Weights of a small transformer language model: LayerNorm before each block.
MLP neurons of a small language model. Each row is named by its layer, matrix (up: input weights) and neuron, and shows model dimensions 0-191. Each number is 128 + 32 x the weight over its row's rms, rounded and kept within 0 to 255. Numbers have three digits each.
After each neuron's rows, "fires on" lists the tokens most often at its 100 highest values on Wikipedia text that the model never trained on.

L10.up401:133140099097120159124106147115083154095087117150144114090134175157083109124055153097153071115136132137114119141146063129140173093131214126181210071222040112141145068112185124130084129135146113167130131098096135135113113112158127167112122099107179182163149111080106106179092110110126188173171129135068095124117184095120084087096151188133133158141128064113193118132060155096071107154128127101043104151123104138159106113149128108140177128122142163162088116126064132096139143164157118096155132159090128104143135151141134093130154150179136132143134156121150089121156151110109141133
fires on: " c", " C", "c", "C"

L11.up164:111116114178073172054106174114153117123111118126075174153113136094105160115118145093173089141143132123166121054167122150091152089124094091158134079104196092151143085143169114183115155109094092147088122121101138118073117119126162156140093142176125159131121152107106149127101097157164051130146085154078234062078155096168097137149052134146131141105129122105130120122171173173114125114162178150153176148142126129130156116071106175091160176118061162148132137155123124161164133082168078129094086106096140118143120134157130093202127121142121108155158136109128199169111090117082113162
fires on: "it", "y", "n", "ver", "ot", "ov"

L2.up708:124061129135109169130202125164131090168133109202101163101150112151108147061101144151088132183124143090143082100151110109143152195117154108137172126104095117114159106125148087100103161058112113154149092167116175107172100100184076126140146119139153118142143113148114139091146106089117134081126113119105123140177090189112100190107123118095130127093180105089141090150103131168131165178162172116095065085073180162160147143145137162119129087094166157106189141122169100144088123091175173126112151112100055135149152117142072148096099134119083174127134094175144120144197186171077093093
fires on: " d", "ag", "D", "id"

L4.up410:067192132136075139122108119080110131166143147167118158127133115190072147182132123115107163122156151189132109177129128212094142161140132112102126106095118148154123079189131123129103115126122079163148130108125142178053090105125025152102145148170070142124167133136146151161132106128096079123104131067116096140145072130081109120153065023164160135150129097112130140173126125141140125152090157118139150046095117126177094115127185133116138182166112114155135157189134178106124116162087099087147116121131100102073162075160111101160191132108155173122117171152101118104102158133121097107
fires on: "n", "an", "v", "ur", "op", "e"

L10.up483:172134114075082181107139167116087151113082121113133113090203150108107116101134161130135136155091131197123090057210115083052153121152138118120182170119098178143115065142109172125091152140124151085106158136107114125148139184183162128111107059142101150148172128085068157114045176149124157086143104131144133102162158091178125161090119135093146142123151098111173091157130121086088120139140159107158072168137125097103111116160144184167119114098147130118163134121102165137135168085105163067138160153159103113116105153142088148178175199148142090126144101170164169055136102139118117132
fires on: "uc", "er", "u", "n"

L4.up171:091117164098199126112126111071166106024142115145100151099099157088103130181086120111178046075112110133157140197174111125125127150197088142155209111139069115108115079141172121115125156049172146142097125108064153207111130162144111095177085198079139142187180075092110150103134120151098126112139052127118147140128137106143113128123158103115125083109123149133127094139137089142108111127145147161133194169122075117134085153115087114126137097131101106120113169169134114125169141121137138090083102100105096124134156115128164113169152085145129119125095141132141197186121155141140094118
fires on: " t", " at", "et", "T"

L11.up368:177159170084092142151150158191146122102114059078129180147126080137151112179069110156140114145129130159136173122077103111050161111080139081154135088154180128182099107174142121223112121131108091166123099124193125121114123129150124173103057117142134100125131128109162116126107083132110082136158063108130156126097117112119135085101121100097191114156125121040150067145154091189134161152133133102173124149113098091137168082085159128146206143093122118094136127122085149132117158126172128089123110082156135141134103144153113074121138085124089128138146123147101163095199128035144130117
fires on: "clud", "n", "ov", " y", "c", "et"

L4.up737:136190119131117189148127089098152100155136146115139167107086118132130167112119102075131075128224158088186132168164121072139136130190112044198103098108115082148067130081104142108117107133107124116106194066126165157075105108115139184156163112083134071112085118128129206120123135082108120123127119144179107062100125164148164132166219139169137165148148130118150094131100118151114173072135200176126127134128117127080098088125147140107139110179214132150142130095110109144100178150162128161073130159131096123138110169142086134122126130121123074082130111145133118143139114111147160114
fires on: "m", " of", "im", "u", "en", "al"

L9.up105:119121157101201154137082139159158157134156124142186121140164083103128179077111167111074079153141102104065192099085148094151172122113088169103128104081132141142147146117155220159167089111108136140126156105105141176172107129174134168096125094126152094141077203113176137096099181097059109175110130138111086152116099109114109143153164105168174148112169107130101156206122148057176143133105118129100115092144119112093139100095113130108128177100152083132135044133140132094132108165131173113133156186123063125075128119179134117115101081149151066146169098138102096118118135138150101087
fires on: " o", " of", " \"", "-"

L2.up208:112029092114093180134092143152073167121137128081138111101108147125132124089131134105103053140163169140104160104108067108126163112171102069173131168097060122099100146100140121117153128168159154144093165092116150126146110140129160137086109166149094155119165097139161136153194145139124114198151121112120142079149116151180141109149131095160132108088195142181094175160082100130116162129084120090120095164125114141123171097070121152113134164089178122122132195153148133147111114169150156163160136117159106120159139171113150121118078121115057077052224089172124154097145128123145166057
fires on: "ave", "av", "h", "l", "t"

L7.up419:210144120120174101167111120143121107125093193142071104172119130063150106095168128092139135137157094176130099099140101170112148159152117066086081172220145126117068098118102180097116081115118146094111157120140095120152136121173120105139124106100147107152145154079052153145080141156098123143158104077151074142126114213144139156144104142110070167173145091120076133119109162083110195145175134121134116182117152099114114150186130114141146133123141202094106133126166089177124142079142084092117161126103153095110213076171143127121163129143163153098161125101093135136136077142156102163
fires on: "a", "ation", "le", "s", "ar", "e"

L11.up755:149128080124147149139167121132162158170171145097169131127080171042090104072125178175096145102165128121133126115125163120090133087145136078108124153089114142085140141125138122136084138142122093111143144154136173168086080161084133174094151087099052106139115176197106189146059129140123121103123052133107100122134135172134120110059101131091072179120127097145138142181170128140145078089113165152120154109149193099117143086086127118213148117099095140150114165144127189094146112168144072146088130123118104155066105115108083153070113173085142176117145143153117172182155121090167104138
fires on: "ver", "ol", "y", "iv"

L2.up611:136146124177124165173150117119157164141129136182135122109119108087174094101079140165158162130148134121161124120116102190112086118137146103019140077107156154085153116177124103120143077136163094100147093124129157177136128131105127134160143044110110084151108136169109177137121135113150067132170143160112147141167177115109093121108195146168152151157140091117070037110157128115109118156087157114206133148146189052063141143075132109135108135183076133136178139123137135080140138177130117130096102116127159127111157129084177119129176169104076100140188106129198129120137163169161121080
fires on: "iv", "ion"

L10.up686:125134160097145094177061219125138203145117080136172116109084110090206123178153135107119155116082134092113084088171149114088128131069097080117094123132106109078188186174098125128136145123133165116119118123135128137137155041142115128095108059169173181139160130114111126135104143166092153108107088166079149125118165116155108153054140124126141178179165153164119112140129163113093082157139183140110126193153138151158079041151126115154072138092208091093160106128081133159127071141151085157147118153112095112116126134119097125190151107103105126106127127128127123100147122116169127118
fires on: "qu", "em", "v", "c", "u"

L4.up220:166129097132143140133143075122088148107158142123101100152135147147123090145119103155153130074084116179135142122151149120120115104169108201124138112118059151160122071071151162108110154089103122167148110113081161137117120112130139153125175125071139118163100131108132058135141176168124170139067131091127115162086102095065188119204190089177133140142111134091079107181159175145127102118111160177109094155129175137110134119144125078157129108134148151109056157107142132189148144068146030102083103075120099139188162137080085156115095130107144123130092148156108165198133157132145151211
fires on: " |\n", "\n", "-", "C", "le", ")\n"

L10.up635:094126151172178132138052116089146109059088111147133127121133157099106086130152100159161156107129125111085190153194059168133163142115107154147204143143093168140108086163104163190141125069110118163126148142112159122116114128128108144099073171130165098085119170079098165109129132091132154132119132140137139096158117150097076133160134148074122106093111137089097143120129131151119074205136112203174146157138129122134106111128093146159134146135145120107183182122130207185164115112143126098085126057161115059064145083162135106127198107070107163168112169135141131159099098114121116056
fires on: " t", " T"

L6.up333:176165162121177107144146145177154160150069112150143202077152122140116110134165127088133105095194119127124107149138127177082143145074152079194147118122174112119166137120102173111064184159084153083149128108143179097126132173162068153136103137174156130123086157126086146119160222101154054158134108178070163129104120192114119143139194111099100097108183114112134066104128165163073131153112127145123187120159115105102122107107130128154112150112148182092123154157138127096062127139108132104117111122130082140096123099117058154170133123084161155141124057151142137132099094073149087144
fires on: "g", "ong", "v", "ld", "k"

L9.up194:111162205119069065145103156059149165142106115140151096135144182094084117084154135130144107160102099117069186171165149179146112180083116072140132113218189189141180122092139119114125157130084080169105158140166140112091148113155130103105197117146114103153118161090103138147108129147151132165149121139106170187161135152166146118137132107199119138171114069109158096132109121126108073087139147144089138108098171145148124146169132145097145087146137134104184148081030106110161101146101163124116113080147147083138153160113128132144172090149108134085093133075122137121134096192116074096
fires on: " p", " g", "l", " v", "G"

L7.up347:093104135123111130101110195137090152136133191157131123129147152219134133049098119089156114084151073137143152110162155132119104159150125149110129142057139137104124162155122146130143075148125120149154148119165149117141091118119131123094165089098186107138125126180097108055133116141137111102107100146085189113189147135087231224133153106147152106129093121115128178150167089141168086171159119134155140084124085082156167116145159077098131148129068130181157108137102122131108062070076094119127116091128064107133097109109119153194145200180146105122162108143176123161125127125126140074
fires on: "in", "re", " of", "on", "us", "om"

L6.up757:149079133106131101134112140099152142167082107167132139075102156094098138130171111131125118072182145136117221154155138085103119075171173142107119091096138077156160120132079121116156135110123138176162172138137095173141144099117144139122149168120116126126101145151140180144123070139122164142111104088086139099118149149128098122103171157135130102125154114170123128159134121076154163123103156155126101098095137071096141071050099144032150164163122145149149208165180153083094140161094184154119182105137064084105111116102109140137104129124146092202149168059108122121054137064201139100
fires on: " or", " /", "el", "her", " and"

L9.up141:094157110148106044133168140103152098156140135105142139080111061136149091108111070161135132175134219158148142182128084102134170161156133116076094117142122108131135123179153246149069104159151105173091151142081090117099153155145084157124125151111098157174131143125143141148129100155077150096090143129113125108107193113166128189143152090187127146181105163046103126151106117189117102105150098108114068084114138139115104137136146081147154131123104142155212089119170143099131112137125168080109140126144107170147094116146154173091186147124119151113118089127137123119134163164188089071
fires on: "in", "l", "p", "cl", "om"

L10.up105:146116124144110100122146128168129097092079093081080106138097132161106091134133182095176131136198072120095081122123083104192115055166134064131144150109151138168156102104113145115192092171136116160107149110154214189124142136121154155125097115168119165138138103196094178138118095115086122153083097139114151126078123139095122102156147159111120119139122102156086123099118064094197176142108160129168090105143106118077114175108146192184170162158112135114104188121098187108139162108143148147098072128105139079078172198122120123142140158121102133119105106170190134161124109112065147083
fires on: " Y", " New", " that", " Th", "y"

L3.up274:175135056082170123111106129162120167112065079148132119093111096152118138148078133134165177158186103097134092074143112103141121114090064129162193173141180120092104086154104121115127098097119184127127124128124096080124162123170099118103111142093128139133132125161132076168185180067151097114073069136163132147099158156136177082175159154104129151159154126162132161118084127140116112089174130128102029152111124187155144156106118160161141101125136141110068129120076077165140184117175081119143096149048110107108175149116128183080132118136131112105133125141129144126108151196208114114
fires on: "ld", "c", "ng", "ant", "at"

L7.up109:150153155096077126190153133133100154156159090121187074097176224127117087137098120080085120138098093121124083147133152075140185107124114091145161117104112128131169085143117137132082129122144100104066182101113123110087076143110098136084138119147094131136097077115148130157166104206114104115111165121099142115138099112150143163146146146135086175168082102110150152119142157085100149168148170090102104181134102109117073092101110136147148108112153142155071142169193099175202091198109129118127150098186070102204134148145098149157149170117119141108189107152199108096150132100074115110
fires on: "c", "er", "il", "u", "em"

L10.up88:101113129127112106116109140113133112104177129122116108094129150122128140097164111179180132129098107129190104167128089151108125125144067144124222159065139137120084153179134198163148153107060106120146134104163059071154174127181095143157114173096156127107076120102130156078123112141161096178130160112113151112184114141186128131111168086115071178094132104099051136116195118121111129205144142154164066072135109077140057166098162123143096099122138135088091143110187160084090104141154089130096128116108134138115185143137097182128082086133117123126132157132128167167165118069161154150
fires on: "erv", "ent", "orm", "ational", "ial", "orn"

L7.up187:120145163161165172152126156108134159175088090162160116148171175098115098141053117099127127093153120124145111117171118095158127094145138147175143099101072095088141124149152134109136101141110122158112181103150137132212138152160130133069092142124186204120134148125173080086098123131104168131160079153088134135092140100145089117081096167134129130064145162152151103104104151096126071081178085095081141183131148150149129103162177097098149121142189077156125075089124146141159067144187090183186126102152150068157100154176163103098126152104110096128128061152112140075142093062118089127
fires on: "c", "a", "e", "u", " c", "h"

L3.up360:073118129087150103072133099131159091083125097187174183138114149161115138124135137106129123137177076103170148105140082086081154133103154096094119170127177120091092092102122171035156082131086155099158191165093100124142140142120153094124124107112153135137092135104120142157088176131054147103086109093145119146104167145141157156199128141103098144164142124128147120176119169132103141173145129130133119135082094125129124161106140103133131120100168172127110144098116087108128136150141126120130127147144069190113156167087165113126184141192063160095126095212194103049059085148127196181
fires on: "s", "ra", "art"

L2.up143:121102072110143139146091075033137111171123109179157106119124114195109204163191126145090108126124158112136149140160084182134148133090089209147171118098189133144120137126159170126079098137122135177166118131112125154123061102108118154151136118137087091146157091187101162193095099153153141158132150122129151167153120158121135094130089140152174122109174140164104118145156098086173111135102175126146158156128163126159171063030110129066102141155102128106105110155149114102165109126111104124119113099178144091128159174102079158110107160123117137195102137061117134099109107121071053101
fires on: " and", "&", " or"

L6.up33:093087136119100135109123160157109212111094117132160169137076097101160132136153152117150104071187133062121122154126123139164192119191086121168113165103157149052127098142100124101076122105087060077171187176062150109114153157158076096144107101197159126124203106114113148148122111144142123096185079153087181105077155116129136125124166133099121120150120068115094094112090104092153112175152147117120132079129147089144117147175121123168097172110181144099130153168137163142133164150120166139114086136132113110107144149188118104142142177154147190141089126155146074098165075085169096116
fires on: "re", "k", "em", "v", "ay"

L7.up146:167096151098149179139172191160152127162152152079116100114139144136094092085179113115114112156153109142143127102115125122145152148141104091070123139095085077138118132140116156147117110143142102150108132150135162123109161142210105053093121152098092098115142122127161158141097118169178154093155127111049092106128128065131140115194114135106077163064161143096112122141148097046127166142140158116120156105106176060091141139089140106075219164156167144125188158132148161204121142159144134142133159135102084101107086131136096136137110099169083110032125082110107118088200141084141172144
fires on: "m", "l", "an", "t"

L4.up143:123107153078197112132064160109174176131138164159172142144090137160109135114063133122090173154131138126116128119148088095087118117082147164075137083126175114162140170168098129113125118120133090120165158145089096143102111104103141121109170065123114075137109115160131102090172123111103150126129094116123128103105150153114174179126114116139159142143100157100143161158133147076060077144137170183120129104144108166167172157144087149090103150154183101216169136095096137125104148123108090135180144083088134112110127093141120160088184163192083107171126142192081164231082144165162133060
fires on: "at", "el", "us", "om", "ing"

L2.up389:153071123137178131106065059120109113125142054160143092112121095182141187134120129181119108137142159166165050117122099107125182139117146123108173123107123124107156180121079147117099140105107154104137126133118091209122114137141210115123136146127100089128118129119125157165126107136133157115074233110189111110076132098107167162152135114180135105103195122169149150138158091133124121157135205098133109117120090101107155131107091095102125180149091072137122141155167114090123183124139103166111146124143072090213105123084151068144161110178125169155154144124102102040150135121086132106
fires on: " /", " or", "&", "ru"

L3.up217:073167048161113114153089127098123171161115134132047135166121070106146131107084100149062161097115134145095083155105146170092144157139176146126143124135147148090202098165123118103098053139122130095194133068146110172149123161115158095136097110141065104153073171138133198161155115128094100126156088242127132126155091076097161119125161122145142140113143101137102116111082090174173112116142173185153118125129112157083091060193119075102119160132157123129150107066134150153158131153106120087188139091126130126106126145153136097094142121148124171145181132073140164146138136126095120144
fires on: "ou", "iv", "i", "ug", "ess", "j"

L7.up578:089133079090134190134121089122091161134140131142101104083116154108127150119141143174089162125141162096130115107075126117120167119072106193139137085145142052117218101126064133145136117090112116124118144131114128183089170182116113166111137129134140130018139113128129175118157109088105094095160121095138099094134147094121089137082103067104157139139168169111137125153169160174065121080152154169081114195110147145110134086127126161161135165172153133139132121133142100140174105159077144152105116147087112123149111125099099183165125164075093107140155210107116155047103171100198111071
fires on: "c", "in", "e", "re", "er", "n"

L4.up633:083099134112140126110187089092135093156105080120189090094164103107110130154151118128116100133183078097135149124094120178111174185058123142179091135149135123231130132173086142114156090170144112105108130080108190144190108108141195117053120067113102149148101102124132118187115073158100137173121195152150136069097176109163130134142068089149165123141154092103118109133157101104162146153118137102107112142102153168163144160096098130120131137082099097171123152107130177138129162121132136145122111069088109086057126133154114105069145135139109134142137161152119085070139165098167209118
fires on: "are", "k", "ure", "up", "uc"

L7.up308:131192097128104100117132143103128114100133136135052115122124157124130128103041176099181113132172059131088145112132078159139108141155082126146176101120100087139110175111126120085152147146117129230086185146122151110162161123184135127069062111175113125093094126106145141109087084137110080059053165133092158089087114133117176091180179163118151129136147187149095128128185162137115178180128136113060132129182110164157177138137178155142109137096126073087132160156188151158159115154121122108081178206132120183143119166130114126110139104098134125115150107130148102137127144127129140118
fires on: " w", " W", "w"

L6.up682:153165098202101102195114167117071145217120127087085104205169095108120141173153108086098149103134161101113135155114129112139116113123062124117107113120054153116103071135136135141084140145144121154086090115123131201189137131116094113065127163126083116157148108100177173121136088117108132110123087107065152144139141122120140145178101120134061188231130167102158092111126110093114164107099151109131202128051100112098144124125164085096089146130118114098099149168139137189119154173173143166102154162152113121122118105119102164103096127113150141128153125097107101103128181133189092163
fires on: "an", "l", "m", "ain", "o"

L7.up675:165107142129142122107092085070122113134192122161116083197072117208131136113128137113108145054100079085130113084119145128110109116152111085150133124091135135066145113143130155123074143119102126160165161116156116184149097108067121190098149108105124094117057058110145135154137089126103154132107118139153071164112099173064091116157081107109138141064135187187162128087116111136134124141131174143142125052131119165137154034117136141097157075158149157143105119118157173173111170173150082125102182139170093139105178099129100146175086149117145099101159155159147131090129111110056114149
fires on: " and", "ast", "ab", "at", "y"

L2.up548:098148139164177120085113091121155076109175169177124090157134147134105193152163051079142149096080111132143121067110151122145059149113111147116122160086156160101173130145126179192141140160126119175136063127126129100152159127145135072122096136173141119172139132143117180183202135133115158088104100131122125217158083129136109114147150114124152195155184123148110076133079140148101104169180151141118105101072111125101155135096104079079140155152083077122098157127076133152074171155133140106138116160124162130171160086141137117127154118162144124082162049095122103103064135144197140127
fires on: "fer", " se", "ue", " f", "age"

L6.up133:204120088140113136120159121101114110156124051099146132143111139121173116069121150135089174151192137218110125211139085188117153143144142174126140120105125114126150115134127125168095122154100105186123147084140078155142095124103082064147113083130082108109137082101124113086143190124121082126130184160108181107189142058079109131158088083125219107133140148165114115126128100096094155091135119098120120157090149068126158093103129143090155147073145109080160118134153156197083140212166137077112118112156142105159141111143097096169175131134123158105131100106090135185163152122111131142
fires on: "w", "ow", "'", "le"

L6.up71:130092141149095146091108113072142076117133101117122114104065146098118088131102155078131128171209086135128175094125053145129080063162113143171171152075148093164093120156107139160166169150159146120178143100060163179174177145138125125107109091153137117098126112128176099077075098118120142186146130157142121117173162162132119157084142102088136174144149114073118064181094111086152172107110169097155145077094078101123154118120092151205133137162113147112121104105159187147155110128104089188096053077149126116079131134121108126124070127110118132117152129163125091101169129122127199126
fires on: "y", "iv", "ure"

L9.up67:092131152134165096143137115121137169144099127109186084163114127137183111087130080092159111158097150085118127213121085098127206131090112094131089175114153078112109157141070203153139114114117168132117119113145095181191130124140113170198078129117109149140131144098136120152113090162032191148128128149121105120134116171124142142099161113114120092117092192076154156122081103120140147124108087193096120139147151156187142102163138123140130056136136140110130166103057148141059151140100157097114149105132081186150075172120173129115155097085153116134130144039114114090065134121131150113
fires on: "l", "res", "an", "ol", "in"

L4.up516:145090110128170127137113222126037153124072097150018111148112103110107173250118132108112136103094177136136133130083141177131164133086150109129114132113149152081168148160116109133088117142104063131131144112078190131169162124128125163106174099131114133084167104125206154129132134106136093094148085110096143139127104146122117120092108128133143157173098073140134152153125122206154105151063153176087092143152180117152106096118121088095112140121155143149087176157079145124169097163055122165152169147105109116128139095151151112171161153072107139132096143143122110141107162147132104075
fires on: "an", "er", "re", "op", "b", " Re"

L6.up183:223122102164140124120107112103072114099133123142163151081096130127077092070131118113150142106184146178151115153091191121156124128097152155076174083073159178112133130114079150109176100100085169199148088092075086127169123191135122141144071194094178075119101074090067185127093103142179099149140185131131138100186131121151123161159111143114134110131116134122143124139166149135140140176101086092171108137086159105077099134134195103133149143130076141119131104137150138138084138141177112141080184120137105102116133152072123094139123154046106106125085094084103145171108110121162136134
fires on: "ent", "orn", "le"

L2.up194:093126107164195159102189047136121138100158126139221130080167115152077145174123137161113133168170166153176171073079127125137162164121148124106133145153161130125158106144177118118103162147160089079071037111136135114143152118106073138129101114146125124103126136175121066115099135104095169106124104185156078115137096137145149122123208103137160143187089138105131107140078110197114115128163154140090110156177129106139117141123119114118142075121168093123169116098127101106134132122162157147070127159091158118164051140118154189092140133093084155147192083121132086114128205119107118073
fires on: "im", "om", "r", "in", "og"

L4.up358:096124122102143191106166080108143088113148208120129086117073156145080109081106121107184124170159093099139125159093096077150078087131126166066135150145141117125073092095123082097136146115098115086098128177086136066094168114143166150077126152078092133106098118095179129176104106139122146100142139121133135108132116088103208089167115135152120140170100129098149127205154157131130112109101178092111171093088158089148139200091133157127136148151188133145180169164098157100077157102107097179097103137116092160097164116087090148114164077135131106208179085159141144117138159132115172153
fires on: "n", "c", "is", "im", "s", "ic"

L2.up214:135201092136129127129131130103093082117193145143105139086135159190100101186086127124191128123116124099164106111211069127154095112176107147132156156113130159121100115145113121159147120159119124158147096087124113188131110099141135069163093093044145084200149143139148118073126082109081137094120120084093185097096166133111123136125118100175090100097149108117141075120149146174100131160146119150071117170102152167138116094125120119175051063128178164094155107138118107183074143148102105094156121141158145132118255103105120172115124123157124105095121119136128155147102126113167134157
fires on: "==\n", "\n", " and", " of", " |\n"

L3.up533:151088142133142137130178044106092119132167144169081176116128173141114114110098154089143207125113081212148140139149102198111079105147079062118149090159117148074073139112070069115151111089132145129165131118143181149145128054063159143140137091152124112100143111105160166174134086128156045155108126131151163144156170076103114192108095106146145141155178127117159086142089120145075082116069144124123135096140157130126107074104116065094090142170116095097144130213173115099155137144152159150108130139113186114160187093120125130119141132121104084107110121109155121151132159121162144142
fires on: "ut", "ur", "iv", "orn", "im"

L2.up351:148160117226186156097086115074120082092140150107071154126155089146153149068127107127125125131126116126130138139133076170092162138130095061133133119114110138130087169154172076129133143141131099128111077086102104136183106105179086048124157096141163076147165158154156151154117117146124120120135126146116155196120084121067126102140088178171083075182124167113117134101170173071086115123116138199150135185140116182118099149147141156099064070146157125112100147136161114156101159170139129206110089129142194142128157127159178172139134132090107163081124072134176125155136089113149134150
fires on: " pro", "ro"

L2.up658:125109091094117163110111097115117100073151127101146139090142094170088206068120101126117132143132132140131107124115107174154059100116169094114194126188176190153120119189125160127149123121051088095110119114165148101148115134124110089125143113092123094197175174145130050148116124139147160111118200111105184173162089114081111166122130178135156168136142164156168114124094120114098104107110150077079140216149062134123126173163051122128106109089110127160080092120162126149082132139149106165199083113129178104115151136126087151202143138141103140130121071127143137170123115176109117122
fires on: " Sp", " sp", " pro"

L7.up464:206110128114132038173128185139119141135167114102173118085126095136088070071102105145098081128175116090128151117104197088152181134133135177112061110119132083118089094162145137106129117085148105098115149126147109151113092084094109211181128126151131108192061135093152159189134124132094087132092180098130114116130093139095182138115106099135140145094102162143125133145106124137129138112100244130157085153158130090105168123166112087155148115179172140134123152076115103143176125188140155167149176138114137057162117119159111102137101094149164153100111098144130116071149118141134074158
fires on: ";", "i", "il", "e", "el", "u"

L2.up510:156121115168174134031118127131123047151091168110121109111061133130152095058182117170125142130119105135127106145123158165157114130187097130113156170137122117088101155089085141144179064127127190172114130025137131021110127178162126117160085081134155125149082095100136152125148158141139035175133172135136121135099129147088130107151121145087176093161115155127102135153215089065116086154134160157115103146132182136159114088135147093152122123170174119104138138138102109135124106124089138118133137121146179125092128126162130128071108188120138138108141113129094169100100090112150105184
fires on: "le", "ver", "ate", "ut", "ied", "t"

L10.up183:153139096123127155116126111102108076080155141160130130068096169104162046113125134188140101165180154133173103110159043181152139107147093134157174150096117086175080173168096123145140155137118109143135150145115138126107091165077199182068142131085147088129119099054139124123106157167099165098177156114144145175128148096121129105144122126133133099157117110169131184134127193073134068093129149139102146120105089148063098139174162142139136166079129105133173124178157122100113137097224141127122104192125125117124123144104204093086090063111083142103132107133182137176112115136137105104
fires on: "r", ".", " w", " m", " M", " W"

L2.up394:138143126134185169087120133137192183107160152137091105094133120130099177123156148139104177125118120142213088118128203107120125115083165139115140130117101108184131151141073204137138123121132123156173147048092165088177158177111119094169083158125128137129117132127094123149178139091115109104117130105161193156098172149120133074140053081172162171119129124160074097130158207137101077141127194085105134127160162131120104143116128118133125150140105100179126176071126151111110189173139148125116122117174114111146167049102134123116170104143061063089105090090111123099096092141158135086
fires on: " de", "ue", "e", " se", "ition"

L3.up550:110166129106113104134099124119098096138107143127125142108082110152119167119122115163190180109082059117187117122072075089131104119132159143080094127147124106165147151145108200118090130080127115089070110150134100108118149146094159170116102152130151105099221112128137170145179090060113115117147123158157107066145077125081155096118140079111108169115139144146172035139217154148116166143094160120129173132114115162153111104149131107059142168142141133114100126133140078100165145111145052114133092140203118147184154140124179096130147168121101068107107126126210070147126179102117121125
fires on: "ar", "\"", "l", "av", "on"

L10.up567:103042146140080129115070147159150127141121109144105114133138098163151088117148155098090169135143089170084123144130068125134130097174186162141066099123100065115145105084135181091097086097156124160172165146161103117089198064135123134142180150109105176140183103090126184125124123115125101136187106148056137135095179141124130159109122125139104110103152108172112132098131128130159125183177143099157171120112131119158127158159091061100169111061183141133127171113150120085190115123128100130138140101174122158091073182082137090110096175078115120174203131084113162093134080111106155156
fires on: "ru", " of", "h", "l", "or", "te"

L11.up507:067123154085142156077086159172119181141129129151178103100118184112121183169116181115135119109146079109110143160081148153146154174124122152177104167168138029151065124145118123133089141107115068126080174132167124112087138065136096143134128169126111164098108175059147133135142134155121101148157106114096185208167182137109086158149098112179130109151131126151123170123095101168132152076165112079144132123079124091147083086158084148127116123117135097113164099135114085070127120146127120157096146127153156154106081168098163171116182098127089132200160116082090132161105081143145054115
fires on: "d", " g", "r", "l", "h", "e"

L10.up67:083146179116166148148141160130142182156096096142138158106124142115133178056082178140084116129207177147134165031151055144157159110120102140110106059104145134126149129133135103145142097036152158139138145163157072131159115169139142138153151130084115131137151101107105133144122151133169160152130088104189115181131116083134090139110057125100134072200102100142057124109194148138187094080136098094152115132101188106178073135142147092118144151135167110100108073138121149113072143147176155130143174140105111096103103131159180145112109154091097096124121089095078111125146108090121104152
fires on: "o", "e", "he", "u", " of", ":"

L10.up762:096148112211103109135133102092108192122122122161128127095091171131164116068036187094134133160193156175094122103129084210155154100079113125088163136148061069124139158115115148094135111142093089179158146162146127173140158103160185127130187137110142144068149203098133159099109175114172101108096156132124164101120173165102176097109137084113093116143104141134117166100173116089072074135105101157140147158100135108120117179076193134085127115084105101170099114151109084139134120145188141140097147184114115128155136130121140152078122134123119138152094133105196132120129083107169104092
fires on: "w", " w", "g", "l", "r", "al"